MLP neurons of a small language model. Each row is named by its layer, matrix (gate and up: input weights) and neuron, and shows model dimensions 16-79. Each number is 200 + 20 x the weight over its row's rms, rounded and kept within 0 to 999. A neuron's up and down rows have the sign that makes its largest values positive.
After each neuron's rows, "fires on" lists the tokens most often at its 100 highest values on Wikipedia text that the model never trained on. A number after a token or word is its count.

L6.gate600,177,182,192,240,188,189,201,202,204,212,209,217,183,214,197,198,186,201,184,220,215,221,228,222,211,225,175,223,206,219,207,182,208,200,174,193,193,187,208,172,207,205,198,221,248,182,200,214,221,191,180,172,199,207,204,193,199,218,238,197,224,219,217,226
L6.up600,189,200,195,194,215,208,192,160,194,210,173,205,238,226,188,172,204,192,175,171,169,213,199,195,214,209,170,225,202,174,199,179,188,205,174,224,182,181,201,198,193,203,221,187,178,172,203,175,178,201,199,192,181,241,199,229,195,185,207,225,208,212,199,187
fires on: " spec" 21, "ec" 10, "ac" 9, "x" 7, "ul" 6

L6.gate291,207,193,211,211,221,183,227,190,185,212,199,171,194,186,214,209,216,197,184,183,183,192,200,222,209,195,212,200,187,212,211,178,201,202,188,184,205,219,221,203,189,189,230,241,215,246,192,190,200,186,182,212,218,180,198,215,178,179,200,182,208,217,214,181
L6.up291,211,203,201,188,177,244,239,203,199,230,179,208,159,253,202,230,205,214,193,188,203,214,219,211,199,215,183,168,161,205,223,198,235,201,186,232,199,249,191,195,215,243,205,181,187,183,220,213,215,204,184,170,207,174,231,216,210,189,178,162,208,232,224,207
fires on: " un" 36, " dis" 33, "-" 20, " Un" 4

L6.gate566,196,209,186,204,205,210,191,173,177,161,178,198,190,174,212,209,207,205,208,201,203,202,174,148,200,210,157,213,181,207,203,178,199,164,225,234,203,222,193,180,227,198,232,210,189,212,186,204,182,168,215,226,202,214,166,207,205,207,228,167,197,170,175,197
L6.up566,205,203,198,191,187,215,210,207,236,185,201,189,212,199,203,152,191,191,208,194,165,189,198,184,199,218,187,229,197,147,193,204,188,168,229,206,205,216,187,213,195,224,213,212,230,202,216,179,196,182,205,210,190,161,200,218,252,176,163,223,229,211,244,201
fires on: "F" 14, "st" 11, "H" 11, "sh" 9, "y" 5, "h" 5

L4.gate725,182,207,209,162,213,190,211,205,180,203,195,186,216,185,172,191,177,211,245,165,185,208,210,206,214,212,191,202,186,173,200,181,191,213,173,153,218,193,206,213,194,195,198,205,190,188,206,185,191,149,209,197,209,179,199,174,209,227,176,184,209,202,232,195
L4.up725,168,192,166,179,225,193,201,184,250,216,207,194,192,191,225,174,208,159,219,194,240,217,204,188,188,220,179,193,205,167,213,228,219,203,185,222,234,187,177,181,215,214,154,175,209,165,187,183,200,214,202,228,203,192,182,215,229,208,199,196,194,241,210,183
fires on: "ro" 15, "g" 10, "n" 9, "k" 9, "ri" 8, "ry" 7

L4.gate143,192,195,183,208,225,181,224,184,197,214,188,169,196,179,179,206,225,180,162,214,170,179,173,214,205,189,189,206,194,174,192,222,235,220,192,223,200,167,190,195,211,201,184,204,184,210,181,228,210,195,181,222,182,180,203,218,158,191,228,168,183,228,197,219
L4.up143,219,185,210,206,202,161,211,204,182,213,204,233,203,196,182,226,249,221,242,199,176,165,216,218,213,168,216,181,190,200,210,179,225,175,203,222,243,166,182,214,190,170,177,202,195,209,177,199,192,184,205,207,215,211,206,197,221,215,198,172,193,206,180,158
fires on: "oc" 23, "w" 11, "u" 10, "omin" 6

L4.gate415,229,192,231,179,198,186,241,197,201,224,204,189,235,222,196,199,203,204,211,175,196,171,203,194,204,206,162,170,225,201,189,187,191,190,196,220,206,229,213,221,201,184,218,175,176,178,233,177,185,183,181,222,210,182,221,246,215,218,205,162,199,213,208,185
L4.up415,199,187,205,176,183,201,218,176,171,196,213,196,213,228,207,177,209,228,194,211,193,197,223,200,206,121,209,212,205,187,161,190,183,191,214,221,202,187,224,168,187,200,224,208,159,221,161,186,203,202,227,209,211,206,203,211,216,189,139,204,197,203,210,180
fires on: " (" 25, "(" 14, "M" 14, "ov" 9, "-" 9, "ip" 5

L4.gate689,212,197,204,217,155,161,200,187,182,204,165,175,191,173,174,201,211,180,169,216,188,207,248,207,233,180,194,215,226,206,201,205,213,197,198,161,220,210,216,196,207,197,209,200,181,216,194,206,201,165,183,164,199,202,184,208,193,176,175,183,219,232,200,204
L4.up689,202,250,194,189,219,190,191,175,194,204,193,227,188,211,221,216,192,169,202,183,190,220,245,216,222,192,215,234,185,217,207,196,211,230,198,191,203,168,220,197,173,227,214,164,229,199,197,221,167,216,206,220,183,201,176,188,233,191,192,212,200,194,224,239
fires on: " rel" 12, "l" 11, "v" 9, " •" 9, " R" 9

L4.gate676,193,213,185,229,210,209,223,215,203,199,206,229,174,204,218,196,192,184,211,206,213,198,223,198,191,199,200,228,193,197,203,183,204,222,199,183,216,185,212,196,175,214,174,202,211,191,234,203,205,178,191,195,222,185,202,194,212,178,219,177,180,250,206,207
L4.up676,231,193,220,217,207,212,212,187,215,220,184,178,181,187,225,187,214,220,210,189,210,141,179,202,217,232,234,195,187,207,184,195,164,216,192,173,229,199,221,220,215,218,197,214,213,198,221,244,190,175,191,200,205,212,153,198,191,188,167,187,179,182,206,183
fires on: " Bl" 33, " bl" 30, "l" 17, "el" 9

L4.gate622,216,194,220,232,173,201,232,183,211,192,200,156,222,213,194,191,163,200,199,210,203,230,182,211,227,214,199,224,174,199,212,151,185,213,206,214,211,210,196,184,157,189,196,211,189,227,219,223,224,192,205,215,212,197,213,208,235,213,185,210,189,208,173,179
L4.up622,226,221,204,190,192,209,221,170,192,202,203,184,165,266,212,191,202,220,152,220,199,224,219,226,204,216,171,224,192,216,160,203,208,214,217,214,171,222,140,181,214,187,195,226,186,210,187,212,219,190,204,189,224,206,207,177,222,176,197,200,192,208,215,204
fires on: " A" 20, "he" 11, " B" 7, "at" 7, "b" 6, " \"" 6

L4.gate390,190,201,205,238,220,191,191,185,197,157,189,172,203,210,198,197,190,173,200,194,231,205,158,210,228,225,177,198,143,202,220,162,182,183,199,195,209,213,213,205,203,206,220,196,216,169,226,213,180,174,221,208,190,181,222,199,218,220,168,190,217,204,174,200
L4.up390,197,209,192,235,224,203,176,157,187,187,231,198,215,225,203,231,206,180,199,192,168,210,189,228,204,221,189,217,214,182,198,222,183,178,229,224,174,183,203,242,205,181,192,217,202,170,221,211,181,212,212,238,217,208,208,216,191,212,158,161,197,214,218,174
fires on: "y" 37, "ate" 11, "it" 10, "st" 8, "ament" 8, "at" 7

L4.gate350,187,199,222,210,203,214,219,230,180,200,189,206,190,201,176,168,195,170,161,151,187,196,231,212,180,207,222,213,191,198,191,227,232,203,194,173,226,170,203,192,175,191,192,195,193,249,195,192,217,163,187,192,224,145,175,193,234,225,190,208,214,236,186,234
L4.up350,203,202,204,214,218,185,218,177,195,218,175,217,210,204,199,212,184,212,198,192,214,208,232,209,203,183,208,207,197,194,182,187,216,240,200,183,222,175,228,202,242,212,199,218,206,207,195,230,192,231,193,205,160,202,203,221,205,193,197,224,178,191,219,213
fires on: "d" 17, "ord" 15, "el" 15, "ult" 13, "l" 10, "ent" 6

L6.gate195,207,203,187,197,208,217,218,185,165,198,200,232,176,208,222,193,210,209,217,193,199,196,204,212,206,208,198,219,188,201,211,188,197,188,192,179,194,189,213,206,220,214,189,206,185,216,237,169,190,201,181,201,208,182,210,207,234,217,226,193,197,210,231,208
L6.up195,202,187,207,206,238,242,177,198,162,181,214,191,186,210,220,221,242,161,194,191,177,197,212,239,187,209,173,182,191,203,158,213,187,206,242,181,197,213,181,224,194,179,220,191,218,177,190,211,171,184,198,201,229,189,141,193,220,197,219,202,217,194,197,195
fires on: "u" 33, " gu" 21, " Gu" 14, "M" 6

L6.gate602,204,214,173,168,198,193,163,221,211,206,214,187,187,212,166,218,206,207,208,221,172,227,244,188,215,216,191,225,179,226,199,201,197,219,187,206,196,198,189,222,166,201,214,183,189,162,191,214,215,196,209,203,252,186,205,192,216,182,179,196,177,228,227,229
L6.up602,208,192,223,229,218,194,200,185,221,194,161,184,190,216,198,207,236,237,187,186,192,217,184,190,197,212,199,199,219,197,211,202,199,230,166,167,199,196,233,224,227,222,139,220,191,225,225,192,221,229,203,201,228,222,190,222,142,177,214,167,195,196,210,214
fires on: " d" 25, "is" 12, "ad" 11, " im" 11

L4.gate642,178,190,202,219,179,216,206,177,180,230,240,187,184,198,186,180,231,207,216,206,229,194,204,199,204,211,177,228,162,179,208,189,174,184,231,185,195,181,192,199,200,193,171,217,212,181,245,211,218,229,164,243,231,179,200,206,192,216,228,206,198,225,204,198
L4.up642,188,215,173,189,196,204,228,161,198,162,200,172,187,198,191,222,219,184,156,216,172,220,234,214,202,202,186,189,188,233,197,192,207,167,201,191,218,179,225,221,224,177,204,192,210,198,232,186,225,197,203,210,216,168,200,204,172,200,219,222,171,207,181,221
fires on: "u" 23, " Gu" 17, "w" 8, "oll" 6, "ul" 5, "urr" 5

L4.gate20,166,197,186,198,208,186,200,215,150,223,199,187,215,194,176,164,215,198,226,210,229,196,202,236,181,171,188,162,196,172,210,196,204,202,189,171,201,189,227,204,201,204,194,195,186,190,226,199,161,165,188,185,213,165,199,180,215,197,203,173,199,232,182,215
L4.up20,193,206,163,206,191,218,215,245,170,214,199,196,173,217,213,167,208,180,240,196,224,167,195,174,199,192,237,207,178,188,217,222,217,219,214,186,191,202,219,219,214,203,217,233,174,212,175,201,194,181,225,205,244,185,190,181,213,166,202,183,224,206,213,232
fires on: "man" 22, " John" 17, " William" 11, "ri" 8, " James" 7, " Thom" 6

L6.gate239,193,172,225,193,191,208,220,189,173,216,207,182,201,207,195,227,167,206,205,212,191,221,224,187,185,198,212,207,202,193,225,200,178,204,179,168,238,173,234,210,209,193,188,248,201,194,219,184,199,181,192,230,193,171,220,205,207,180,186,184,218,215,190,191
L6.up239,213,166,199,200,223,223,230,184,235,200,205,200,165,163,179,184,203,161,225,181,176,217,197,179,174,222,186,214,193,196,221,213,207,176,188,212,204,222,230,181,216,205,192,205,207,238,205,186,204,194,221,154,206,227,233,193,223,204,201,234,217,200,168,167
fires on: "ro" 29, "ri" 19, "lo" 9, " Je" 8, " Co" 8, "ta" 5

L4.gate523,183,206,177,198,210,176,226,216,183,194,232,208,191,202,182,186,196,214,211,190,244,199,194,181,226,156,172,204,186,192,194,194,227,221,185,213,200,212,225,185,204,159,209,218,204,182,209,194,177,167,187,221,220,195,217,186,208,246,224,187,195,200,203,207
L4.up523,215,187,210,203,216,186,222,181,203,226,207,197,190,182,199,207,211,237,209,207,233,204,185,242,226,190,193,196,192,190,245,215,212,218,215,217,216,182,180,192,204,215,191,236,181,189,208,218,216,220,222,231,208,206,193,148,195,204,224,217,191,200,193,217
fires on: "and" 21, " And" 14, " Mich" 8, "end" 6, "umb" 6

L4.gate590,205,181,173,207,209,186,242,197,217,184,205,189,167,177,225,213,210,181,188,176,194,209,188,196,181,169,164,218,221,198,204,221,194,180,185,207,227,209,189,176,193,206,207,255,203,212,205,202,212,186,171,175,197,203,192,199,172,224,216,177,221,237,218,213
L4.up590,208,153,209,202,207,207,173,206,232,168,226,193,205,200,200,199,187,216,172,174,201,223,209,156,208,178,200,174,235,205,182,200,187,248,178,220,224,208,178,184,192,236,208,224,214,142,151,189,216,190,199,183,232,192,206,183,177,189,208,201,213,189,180,209
fires on: " g" 100

L4.gate365,176,211,161,227,181,190,227,212,188,213,195,198,210,216,197,175,188,223,187,169,211,166,183,200,171,191,185,206,208,182,176,186,205,222,185,196,198,208,240,205,202,198,241,194,220,210,205,204,217,206,175,187,221,205,175,207,193,218,186,196,248,218,181,181
L4.up365,214,240,186,199,205,237,229,203,195,196,176,238,178,203,218,204,166,188,193,203,219,222,210,191,166,241,226,238,190,240,199,183,184,199,193,202,198,228,196,227,190,206,215,215,159,166,200,170,180,180,226,196,212,180,189,196,225,185,217,180,188,197,183,207
fires on: " un" 25, "ough" 14, "in" 9, "or" 8, "ell" 8, " Un" 8

L4.gate656,218,202,227,251,220,196,224,213,229,208,193,166,187,183,204,205,159,189,194,235,210,222,249,237,193,212,171,205,182,204,184,191,187,205,202,180,211,229,187,198,183,194,181,212,177,189,232,179,187,176,215,208,201,186,191,212,231,182,183,205,199,222,193,208
L4.up656,207,203,202,168,176,210,185,190,200,207,223,195,242,240,210,226,182,166,181,203,221,223,180,189,210,214,179,192,149,193,208,202,220,197,217,213,211,203,201,175,183,207,180,221,177,198,224,203,191,158,189,198,177,217,216,203,172,229,229,164,181,193,199,200
fires on: " $" 34, "|---|---|---|---" 16, "ine" 10, "|---|---" 9, "ate" 8, "}" 5

L6.gate669,196,221,170,183,205,204,204,215,214,199,226,187,199,193,189,206,196,187,198,197,213,224,179,196,197,214,161,204,227,211,213,197,225,170,172,196,187,193,206,214,229,204,231,236,190,209,218,211,187,203,174,189,190,168,187,199,235,267,202,191,212,157,221,186
L6.up669,214,228,217,206,182,221,168,232,209,260,187,200,207,184,183,206,187,173,212,195,211,200,179,211,195,199,210,205,183,205,194,200,177,206,185,209,212,181,181,217,186,220,219,197,197,227,167,201,190,198,187,239,191,166,204,221,201,216,213,218,218,190,175,173
fires on: "at" 11, "am" 9, "ys" 9, "as" 9, " polit" 8, "let" 7